python train.py --n_layer=8 --d_model=160 --n_head=5 --vocab_size=2244 --positions="learned+rope" --init="normal" --init_std_qkv=0.0395 --init_std_up=0.0395 --optimizer="adam_variant" --weight_decay=0.059 --warmup_steps=277 --schedule="wsd" --decay_fraction=0.771 --doc_mask=true --steps=16126
MLP neurons of a small language model. Each row is named by its layer, matrix (up: input weights) and neuron, and shows model dimensions 0-159. Each number is 128 + 24 x the weight over its row's rms, rounded and kept within 0 to 255. Numbers have three digits each.
A block is one neuron, or neurons of one layer that tend to fire together. After each block is what it responds to, as a language model described it from the Wikipedia text at the highest values.

L2.up70:133131137129110119163140168121142110104104098124088163124083111110080131104158140097120130104126156094154182132169105154105155136156159151169110151128155141063129189118143131119125122109089149122118132097102103073099107106135149147149140100157123145117155141123120117098142128104129152175116134083146117135113159130136106165121161128136100114108138089113102133139113147123154105141132135158130066127166124146137080146106145133138134130160135191170109113123106133131146103130114120
L2.up117:140114121147134174112113124149128091130096129125107130127121108158106141090099134139154126094113116117138159123124173131128172118140162141124108133088175114123137145131093144135158147149137094148100135108111147132127130172128148148133120090156163153101125191098130125122120123120107089180116143112114127133111133153174122142098132185080125121141128123135131111120068147125162120168202110100094105078114100131151146179068112139136138135151121134123140119168160110159121125142102127
L2.up200:151096162117122139127130105089088107137153155144084123119105110152136098113091145093115125113126093111138113100077100142121127149163119139146123157099151133094127163113136147081163112110119107178099141150141072088148142120132113103124201107151142157100136180109143132148073111089136127101134111126145131111159140147143100104147128150132113154150148140101128120123105115125156104151120178121120132116143163135126126133094167071120166130142140144158185126146131127118140086123114127
L2.up220:139144114105100121143140149113137124152079111116097124133082066143109123115126151099103095092086116126141148080111158154133150123187187163127133134138135125101141164126133115147154121112150135141176136101141131131108102152112092111144121090153147124119129160129140108113074160116122100144106069135128142127123165126158099136162172150128148128121140114124134184142164138114177163156144120110134126093130094165110135138149128131135122148178088140154114135119127144144129077146099104
L2.up357:126103131124120123099141090082105121157110117125112146158122086131105086106142138139111126114136100115116108089135123127160153164148144149151118142096179113154139138159126138108133166064108149189126170163119124168116137141116076089147153085137142111118118178125146142152083098145107103158128091138126132105087129117117108091155133106134104141158134097091126112124123107114143125154144149126112123115120174150148168110131119128140127146166127147157151157113158159143146083161156085
L2.up438:164108105114098094122168141107171082145157143124097155127083151138112125116121097091162126127157173169129123119104116111136139137179171127113096122098124175148124135124141144116171136134109125146174094168089113139150139135106126108141141123172142151111108151131100115148126138098133097159111117124126102118122112136150126106085120129102078103171156100111127131111113162156128132144139137109079093135099112184160166083123101120165128109154104164144159144155132125135099120144111114
L2.up463:091125158135134142146140157178126092082108125067087120139163135155106117135112124136101128131150161140102173126164120091122140156176164125077119138096150147116137133144137103101119125144151107114134179124163119102132137128096125134135142090139186119142144095139093147129135124155089097140115123096132127118080165168115087128113116151156110108072126096107134165096128113139139125121152131097098118111122132152141126144134078151117125131164132129153096128177152165145116108116101100
L2.up587:122133128125093108131141125154106131139122121088116110141139110157141128132176140113083162142118106123097205133112114155131160126150109117086130169108104145076123155163100102155162105139111140093113134145107120165146155144121095143172135129180130116128119185130131101101105149160105141133105131125136096113109149159097079122104159192105126123103127108117125149075138124125138105174147121122094137095130142144145094135123142164123155126166131117156185123146124130155139092120137109
Description: Word "to" after predicates

L2.up46:168146136111156185142110131140109158107112145152121101141137096168112134184133133130156125123150130108116143140151144149099125132139134125157107181116172089134117136130172103079097103060103110145111149131134164131139145147113099112128151112160107095134138104105116180148111143130133109135126130157157107105112094110131090111159086110149111127161132100062105123116083161141079153138151160114130139109138126143137108100094148099134135148125115167122168103139168116097115129115145119
L2.up108:140104133160109138116094144097114117161086134129172129116138115158087135163156103124162106157143130142106102103161141128130126132153140125109094143081143104146093117096142143055100134103093179151102198154162166107143145125134108135113112124116135106103157168130121142129137151146127101161125125157200098104105138117133149141136083142133128150165083122088105099110138132131119111135117141153108118077115105170138145156099116135138117169117137117113134145110152122102096120121130112
L2.up417:132138128128111172175082122145127124130082134144134087141149124119104160119154163099177142096098156125087136118184149110139117136113163140138119175119167136121099147157173109093114113071140101106121154122113126103134142153145105150104162140129093113105135089091117142123149175164068124129109100150120134149124146137149119143134088144136157123120141161087144135126130113156107129160101142163102134141152140142147097113120120124117146175116142135121113102158174113127125086116078136
L2.up469:105125159103127126152124159140147135120078132135153166113119117128097104119140105082137097136168112087128112097129147107135133132153169138151093161120176139116089143126140124156120139095044105153139146157111122098119112118098128129129120138138126114139144147113147144127174151109139144155136129159112120137102122112086136107144128110145145114158138121074118085116087171121154088159145108080129156134148133140101123132097155151180161101112148165129126146145132072136148137182153155
L2.up483:138131165090118160186145106114112095161121129147083111120103112130126130148114104137117099125110126115120142119132102173109137141146154094154149126098144128096120131147158124104163111098081138149101156121128093148121123136124093094152155124132118124094140134077155167137143155101129126143142118130168146119148108153147096174131104115168155147149122113107137128153131119105081125149154120161113102135127135154091067160132160118144186174099155135166169103109123102104127120170097098
L2.up510:127104178132099136175131106145155139131082117148088098142112143135138132135106136132118119145151162124152135125151099121109161158124149101114128119114121116110059080106148152116097169094143139161136172156116126122097159140121102096128160097149136114122132117101116121153102147131138099184144139116143108134162072135146111119142144148152131123147081135126126124095156128076168108144115098149095133140137141148182145156146131131145105114128119173089165123137157090105112065145117144
L2.up566:146122140126136150143091138113107154121103130135105139129128113133086117190115088117135101137112115120104119134140086134189125116115089132089125153140117107097075116147151136047126118106126118151059108131104122107141145130151124114121144111135126130129133098096182170100114120114103119172148069138123136139158090143075094118145089163109132140155130123113111134129155142116120118115167163134144150110138155149140088151119128158144148114121112118125194154159110115140129132153138095
L2.up617:106113091135121166130086109104100141129142128105117076121120106118136086158137165152154157158124156115157112062140144120081123138119116120116128146142123130114116062134090114147135098112132146161121142109122138126113159183145120130095150122134127118100125128109157148132095118172094120125090107154116087152122141129150141131150132129151134140105124068087143118098114150144158115124154139194110102096165160154152120106089114093111112144141143112149148108141179127101134107164155097
Description: Mid-word fragments

L2.up31:105146137157143119137085148120105120148143099109121130143156128122084150104153142151132085131125118132144116092168132126136177111152148122128143123111170155099126136174157147073119144080093097122083146104140136119103147098099166103108141133149133129158170124146157114158107113096115162128151111168167116131106150118113127113135079126100132156143101135079132112098099105141124126155101156132142128155147083155163080158129164141166155155106145128162136100123133126158154080147154121
L2.up41:117132132130133150131103094171119120101138112126123111129101132163137125140091187141156124115102072137126097138137174149135128153103108124169104128164120134144134109170149116093108162105103141128096149133089134119137107184111117097107150167161118132125165151153087099114138163140092124149096133116167133119136136141111100127143116102113123180137084105122066141155166136156150101140124100142111132132129092152122068168144121114135122127138116171135130120124115137143112056126157098
L2.up185:125133146134131133105102132110127102143094124061116133102111111136088105109137161148158094119109081122117151126167135134089162147109150129112109131140139107123143137197125152130112147098083126165101143145121121132141093140113117156142162106118163141114164161095100108149128149149136096141144152111142109150175147141101115108140136164127072158110113129082107102176109139148107122148137125156155108112107117175135127183100115121124136112140118159170142135125149094150135077127110072
L2.up209:112125136140149132161159136124087129116152096116168124110090123129093117126156155151164125138104138115095135123143153111114182097120153139113089151107090139152097102108076121094116138114117101130112136140060142109091115181089162140134136124163112149117120140146101124152124190147117182150144118167141149137117148136123112110115081114105114168133117124151060125142133160134141092127170125119148095127139103170134121146132100130138123117125093149106149123122111163180129089143135133
L2.up349:098167157120137124132144123159105105113125144094134088095130129135139130128111144131113143066125114114068104168122110162143124160142148112098092165106140130145162138156121132110156138149125114134100158129093130137134154124115170100139181110142127127140183117136132134125142137108099132162123098125162138145135138151102096202118107132104141123068096119120124154177135122122138093111140109163115143118138147130095074123150131167175124167118122118165132107127127126130154080109115068
L2.up367:122106174111123127118107133098139125103114137125141125130075113094123131112149147120124101141072129138114127111123152148154109150145175138153116130159123127117126094143108129131150123109159143160168151176092128125110126150103139141134150130132094126138141071153071133112138120115109131124135072168165106136189097105103112144158154110142158142142116113096092163125186125159113144096126185131113121170146138106133062141138098155096091090147099124150136153144139106133106108136111122
L2.up459:120133116136112119148112136123132130116081122115142154122162101091093109115168167138166166112106096141114109170148146092086091151156157192146114137109162101120103140160103133129133103146130101158136133137086138093134169105086153109136122126169111084167141121137102108172117158126112119153136160176135152137113159121159101160110132124141130109129140098088106165096184151139171107130136134138116134135113114159087125152107106146123082144158121143108145143122139145118133120093124087
L2.up544:100085101135070117131134128122156120107111121095147053137130137091118156145138175131115079154089097120146134137119101095163101123132152177102107126136156151143112113116145160118175123115145173128157111096126127128142175124095189117141177109177124145128151146150101095133147132129077148140138135148155141093136125131150105167111100119101172110137105117143110109115135113143128133151106139147114155094133101132107120156137111120111117097146119151132137105107159117120140076123164103
Description: Second piece of proper names

L5.up203:100148136094123130134139121110090078126122113099144158137131143113142102137126125145121135103163122148118128110090147122124150156132185125124100110133150176111135117111175142097126135121143101121124121099124129113128149136090117110097145105172163161135106107134170106167122138109129105132125144093100118142099166148128118160141148177118112117118148131169132135152177107138124110122144171114125088118135121138115189099093119156153133183143157124140095166141154071117108051118097094
L5.up392:126116136100128154141147139142122094159148128112130121085143118124110127113117121146115117127133157167153128113110074125098125129122125121091113163109134132071124093136166121156159159124134082128112129156124105120128169128089128109141145125153141132155149096155112216144140097118085091148138127094155112121148117139151122132179151142121090092123131063136137184111143076108147168141149133162096147186158140150127138092124142103141116173146135108128158126132120099131155113119133119
Description: Verb-phrase connectors before predicates

L3.up205:114103152108124138106119132134165114103107141074095134120100105124132111136078152176087119137153130116160150135104153140139102122138139127096106160096171110081108149129135145124125128138105116126077086174123153122152168120105093140144166141157086081104150123115152133170168161126154154144133144132121094142140089118087117106157147127078143114149110099150094172134107107103139150119163137116129127147122153118138122144147129149131106094150124123124184141146159146150128066151127113
L3.up338:160091104127090132115124116127132142099117143100093135130107123133100127142146187134082117112156135108124108103074155151144135131163137141175125152135191143109121143138105176112135124100125110104099139115129142091119137148108115148148120118150126113078105128128175081127153109148117146117138094112120116086159151109090097148122095190143116100162134115084132145117109121131130134113165137130139118139119172143156065121122129091098148178157117132177139173120112139144119121163137144
L3.up357:123074111126104149126066152141122138123127163141157124140126098151130104092125137180114131092149114120158093120112169130120152133134138150127133167095168126081127160108140090117140113091121137115113106126103121136144136140118077097131129100134108096135136125134150113152125126136116150147143130158116145125145132178123093151191174147146149121161112141129134159173187110119103102110160131179139119164126164123135093135069144153124137123080138142154122149126113102117119076107145091
L3.up637:123069117134112106137147127162137110129132131087162139145104137127095109117121165116151153131106063126081128141112160145148109120115088162125129148113137128092108143167122136085138130118097136117133153141132120135111170099128130118147139123122118138150129160176116122152147157095129157141122118105165149134182125200103114110127102147098098165132115110114101119167145121147087122166129124181132144090130128106140118149097137126170176074113112113132179173117122100169127124121138140
Description: "as" after role verbs

L2.up20:110111093124135173143124135120166124140115155127133136139163103159109186142171157100101091131093127086122148142108127160138141103155118116130124138113116135090140128145107077081134108143106107087113136127088129066112165133118137128133142125155119120063151099158155121111127120101146160147172106130125121125164147131111117174107122143141134151119081075130132129078090099134144154179148156121124104129135131112124107158086117133137137179134144118154129178137100115107116095130135120
L2.up119:138084115119102119129100176111125082164130151181139137102131131142154112096111118110135114132081104075133107109093099141177090137165120131107134137145108138090114096167141153113164112121125148146121147162084075083143100150127141105106157166140105114108139098152131117149096128108138148115108063147169133127124142153142131178133115140132135101139141106120144142151104132142131185128100152099124102120151138137116156116138135121118159151125152102155134139166172101110111154142140090
L2.up248:114102144113111147118119139098115144097127121118128136115100147162122140084059122156149123132155121139184114135156124108143144150138133132092135175106121133125119169134121142117115158093151075130112131152132109121120149092092187147147138094108160128115145116152108168132097100137132128163102140129119137114131115151116120119155103107140097127144072113132084179145115103155103085159195150114107107148140150144109141118129078123130102145116155146161127176128144168082116090133151119
L2.up303:121105124125128122132110178157134103163084135147113115122130132101104104110150121146169111108183134093138136165127140124097120102111126159143134134100147102132146125102142127078108175155110103135082093143080116073131136134109131157117148099146095106150164116124130090144103102126113163158133152096092169077131104139107091163156091147125107103139104099106151156187113105184111136121167129134114105128153132165124097136167125140157098142119117124128159139145098135124113135114145128
L2.up334:135112121136109102131113143124155131156156127128158119120143134126124153107134122171109102115145157118124150123145114163126134124123153105096121113135148139052119162158129152101138079136115109096104124155115105136126122115113137141135132123126117115135157107124144103124136127115145117171166155091226069124124145123068083166162129152118098119143096114115109141126105112145086101137153150137138070121152113116126093168112152175161157114110135119157152151112120082104154084112128128
L2.up451:072143134139139150123120122085158113121126150155162102144118115100116123078112129103123132138129116103103129106134115131121125120133123128099150135120164139116118110091132134093133134144092104142138165137081113154069119109097142126116158125110116140138119146121183090134095082164126182189122161142128142099121135154154107172165139140103114159160069136089116118107099096171128177137153176144133122147148115115188112130136134144134148164163110155133145111105130130087109129119140134
L2.up470:120108133099106132136121136138123155100124156132131142107140120136093122167106121121155052151125112094098100109150092147101125142172131108132132122117133145099122134139117088056133096132108123109129118159054121130143132124087116121157150142142133127105134091147141167145104116137166166158129134150164088103153164099145132166180160097150115128143092094128136167136071121136094110157127173136120115108127154117138132162101117120113162168123127110139114158153128138088112133114128160
L2.up479:127133125127166210122148172168142141148106136141146099130123131133099149152128126119161098136121147109095133150137109134096155113116117135144125166149131136119149106124171089065097117101079124112117170137110137079094136103096119126128168126149148067113181101146151124105099116148106131111183139145113128136133115157123101142154131112155137125119127118092088148125160095167096115130127109120109122175150164143126116144118135150146136187108175102130159107133126124143105105126122124
Description: Role-assigning verbs

L3.up136:132076118127127115127097170101108131149118120134151078078125116119124118142126126127105076108137089118106132105107164087134107096105106176131134197076114176129125127185093123148170118117123140123113149138102091116148170156106121128145105102095124167113156138101150137157119164117129138164085139149133136144155130147077146138125145150147110094138125094102129110123151135153105121167114133116129139108131149138137183151128137101152139161125162124143131140132118129119085139136180094
L3.up258:097080118134136139107095136160128113146103139136163140124188133110106107113147147133157114105110126117110144084116147164136156133141128116117103128055131177112097124130102145110182195119109112107157133125124099142130138099131160148128150082167135121118134114150104134182077159109143107117077120100130171130092142131151142141138127164092116114118168105121132081117122125165105171122153116109138122142135147112125161175084126115134169144129132141159161102129137134129132143147116140
L3.up272:151085128152087127116105107122105132151108115092124129094096127164125120105115138117160088109165108096165167089128131126130131094165183125148087162110139169146115090151119150109119111070091096139109142137126138115084168131112133130168127117148127131135145143126141113115158146150119095178123116130109107112161150111111117120107133166125169115142103097131128145094166128139109133169109152116102169100122156180149083129106125153114128111148134125131171144183128097147127113152139098
L3.up598:097121151137067148136101172133108098147126144143130090136138135153137139090119142144120093105069120135114120121153146131121143125123124100123091164086125153092131137129115166129154124113124163123109155067090125142154192104147159095130143091139123123158171128149069099177137130103120112137134141135145177128113130115063096121189113105134126117113142130091103133107135150111152111156142108158097132147108139121103110137104115122173153120146153139143134122096145140087130144124116103
Description: Word-initial letter fragments

L2.up67:127099138118084130117085156117134120139106141111133146125118145129104128150091127125150125115130133108159106134082183120087148121141147139125086153110102177123102122102165122127136099112136096105094143119132150126128142131143150084132139157163100121120128155108139129171124128136123090191138091130125080140159099111113107135122124160122133087174142101113149187103144130158155122146122142125082108121084129163192140090111095121096132144129150109122153139188132082103147117147127111
L2.up78:131139141113109128150095132128115106172107123129119105128123128148148114135109176131101133122130147131090173128145130152087123108142141148106104143091123132070124156140115089165187097130085120143059129154141149122113171163122141156138125128171120116099168149133142127154121206098114105111103111125148106176141102138137114094142083161127135135074138096130140158122112138141160114155144100157102135109129149137142104138117154120128115142117145107141165108190139121114107091113123099
L2.up189:141120105138102120137093139127107142179123163109111107106099107166129141169112166151104122122118109144129154120122168140131100100107155153084115157119137154114064118110102168143123150132083121106098146117146169107121157160125107112122110147104112135094115106107126131146141167166090108142122097122182129111168060138095118139130131138088148105146138124143139124102125136142162136129139163135081135123142082138167159124087135142131166104130086116129146171134149098133155123176141152
L2.up251:159131130143116160150083155135142154148131144118143126116106104170092143096088122124079083115156121080145096120122131127155104056125121128132103181123158120148109107159160109101173128102128146147078149116113130081116139175124114103121123132121161164125157128082120152150154141134114101157169076165103125091159097120105129129159091118116106094163130095124137105150129165096120122113142157127112106102137157170130141096139140117127135100124130138116146147148134132134111117150158131
L2.up320:140128103114136166122040143106122118156124154128121101094134110126098058184149118124115087124120119131110100098128124149143084097130143139131134162094148102100106125177154136126124108103108153113104127125150136096132188163127108131162122131143108109118179110122124151141114167169059143132157096112154093115147105144121143104145103150145153141119146126126126145135121139137123144123122148162094123158180141135143107117098149131144140166153128099116138131145182122131131082141145127
L2.up343:101111109131128174162112149123102124126126114132162107159126072097109136131136133111123107059148128134147114124100149106134126119140142179106082181109161133141111165123147146159151124155111168153075119115135124099105171158150095132164138156121103086150133174138106116139146133169081111186122111127104136116106100126074114110122152126153125130156123123138126111107091132123157121130137114123072130081109102159114149137106131112150137132129098154145151154156108121128178133130149143
L2.up452:123119128140084175138101131131123133153127142129162181109122100129132170115048176154105144133090159112118100163086155145120087129160124157128129158119119137106123131093153109125135126099098130145069174118147108097171131171142094099159142121138120120093157124139136090158140132108113082145156116125138123087142129136116109147132106131117134115091112132108136148164107118137121133155142126153090115125126117146112116098124147155078123129126143122141139142157143066096109141147107072
L2.up536:140116138104096169125107114164142160140119131105082153112108133110128074163131143138126085116124156117132120097144140139109106116116096126137139152130137119116098128176109163116132078049120145155133114148124126090124154127129129153119141145126132119109159109134111147129145201120114094115169055100121108093103123129115151095140075149170136080129150101152123114153109130130117121173124142179123142114131153153100114135101143122169119161148156120119162136183119130114121130128144138
Description: Article before predictable nouns

L5.up33:121101121134079122137088109114160154157083115158150138090147151172130121153143147119163133167116149118177107099103132121132107150159102153119138202114156151122091146168105091137136122117066139126110146129136128109111176166131118100141138092123105095094153096122141150123145093117099159138148136093158137120177092138126154125113136129126127165104113112142137115122167153120153169119103117123085133114153103114125103136096131153161091160145128128144154126180138116097111130119144114
L5.up436:115101120145104138168100133172130142112136165108124133134153086152119135139149132158110150089104152127139116128160122115087137100086104130154112129118102143099103128180100142101113151141132153136115126137127143163125167156117128149132148087103098154150141120115126127113184155167095098113125070144171135131100081143127152120135097157122112100078154120149128175152130100136136138097124097138071123114130135136165190145144122146141150147106173115136138152158147138076152102152141127
Description: Standalone "a" token

L3.up244:127088116088110141130151138104160090149121120108113144116137121131103148132090133125140116125139146073142138094102127110130096133155213110142117124121150150113116102137141162099182111081120115147135104126130105138176161150075143130140135127138150112114177119143126121110112147118112131155131101098215075138129139151108135153104120162144139114170111106108118126102124119163134185156153152138090137121125144152155113145101129135152131120134100174163141143129149170109130114125105107
L3.up343:115146155120111153167129151164105116110135134110129155125117125163103121079153148160127108124100131109146154133190108118084123165134133099147097143118117119119115080092132131119116149142117093123145087145125079158133126133092140072146144122120110145151111083097087135180147154136129113119137164128123132154146114151065096144118118117146102136126142128140124118153181094123116163155162091141134104102141132192144133182109116125166157118135129135120118128109134103116121101166180118
L3.up484:107108128132114141178121145161137148150107130086143086088123137116131104145191152157127100097109091129127108070153118150131106096099122133122063155147112137115112107169122122131136141102118141120138119136151151154121135112104086125133103161143103122124154137135152152125170162181098147148130124126143109114191147109132106125169137149108122141161138112098086126093117122145138172106119135164131110081120115165120103141085122135170147106117114147155116183116130105148144098125155099
L3.up545:136132138082125116196136118150127142143118129096154123138135097120122118148177083087130129116121129143110104090148136127141124131168153129162067147147166108148085043092111140085125142128104140138150128142119141122139136159110102128123137110162150086151172110158170108086126156150100122180136088134132089153135122128144101139121120129148167127130095126079108142128103125117132138117189102129098120126158126161123106136097139112126143139138124136121143143107169143109114120128160091
Description: Mid-word vowel/l fragments

L3.up59:120088176140082145148137112130094155106079117111110113131126083119097107123124195122125131119096118138167157070138136115131117104142172180122072105143136170134142139154147128145110146144128160119116125098131092155097116122104113121140145098126147124151150165125097122103127139140107089110103120125146110155115205139112119136173092140145078155102148119110129087126130109148144178128121141128143129107131098156123152135126123136158168154115107083133157118141137108118139098132095139
L3.up411:126108113142143126162140097142123153115124126140132104124124084122096115123106125121141124095090111133140113138128142143157088148125162149144130172146149148113074139163145137083163151129132101162090162135078153150058146177136121116161172102153146117151128146175142131162125164099089138166105093143148115149148128105131113140132126136130133116139152121106092111122126140174096105090109130112108120083121084154139107113094136128159164081090118132152143113118169145130131089162115129
L3.up457:124103152122130156146111120143081120115084141112134074141148071110123131103113180112090135096106129147117162109181123155182138118193139122126108140128157107122110081142092116110153146094151130108138139106095115165096139154085150142127143123128101173119151144097130123145162131169120125134122136142129177127164131120133093124108129137128123117138160142117136135129174105160077128110105111144114145143122061150177113135142100100138138144105139110134111133118116120135142067121118151
L3.up606:151143129129121171131180065093078111121106165119130130156107120131096122154130100147156117152103148123107140101074096123133133144137157111134105121127155163150095086112185131152108157140122106154107112125122124139091106147157148120119172117149164159130127112081108122122121155112101145126155111125107121163127188126152125142126160121119136154130104116101131127109142099149101090124117110130136137122112105178145136130124120102107177158124148172154111110097130084108101085169085131
Description: Mid-word name fragments

L5.up224:087117156088121136094172110134146105162167139098100150143171155094148132117143148127186152128115118087140121149116132111134155170132145146127104137111110139141092124123143118108105099108111120124075123110111128115126127143131117126116145131139115188090184136115098123115120141115176125122131106122173116104168088105125142115153117116130121153156155100116136125128181133108120158119120166178113120098093108076101107184102100099126163137147123141132155140141144086105118085137126167
L5.up346:086133146112098124115138145161080158133115127120071163118145161118118125110126105105112169141108122142118148143108105096187114176141186110139084114154114135118108116124109131115107096124156117141060158138110098136111154152083151114146120120100123138074171134129114112111170149087146119146167140134163086154155121136132124132134128092102125116146091105131115135140113152138104148095142122111156101152157143162094103132118137124184118134128119143164154103139120098149142086102129117
Description: Mid-word in proper nouns

L5.up292:119107109112143134127097156140120144130130150109140140120113150136109123149132124143146143151167160133145148125131119142127110115110135113146113110107117131182071141175162136130142096136032103117117138143076145114126154109105150155132173158118135134128142066151130162161171109132131148130132127120138122079111104143127140142092116110094135122138078093077101166145144140192074128160124142133111138100102139118129123138137104127113137131131162119095140148136146119150066133151121077
L5.up343:160103115102132127123124134126115123096144137126131109133077123170131177140143167111146116117113179110124161153134127144115143134127128101102101130143104161145127144127125140157173087103088117134126108125120127179100083115132129128148143142182098141080092079119133129126154125137137122108175172157138061120168109197123097157121134103104131120123149090100132147078148134151108127114118128137098118101120124130134103119139114137094119132119097079098172132118181137134128097145151147
Description: Clause-opening "as"

L5.up238:168141126112100164121117154104086114180105123065107129074120140152142126114101151168158113111097137102134110100132123140107101088121126157119109140139117156125079135155145096099109137129110113148103144129086127133142107138112111074162127135122118083120159142141155095120139178116130159163113139171167083142121128146137135142153105137112104100154138104062118144130166136132171134123142142155092145096136120109133167118126142126154157171125117131123095158126129110101103170146149110
L5.up407:166094088139165131122184153112140157157110138082111130137071119158107074119127190156134128127110121108140133116112124139116117113089134093120110124143131144131139166192121117106105122155110142161156177121119138157148114153113123152165136123144136109111115107162087133143114148113097150123143103132125113154172126152145148156168092125116129075153109065116091136117119136143143121106143120156091113108136126156163152113111147137146125164111074114175146137115157143109118147132129128
Description: Split-word consonant fragments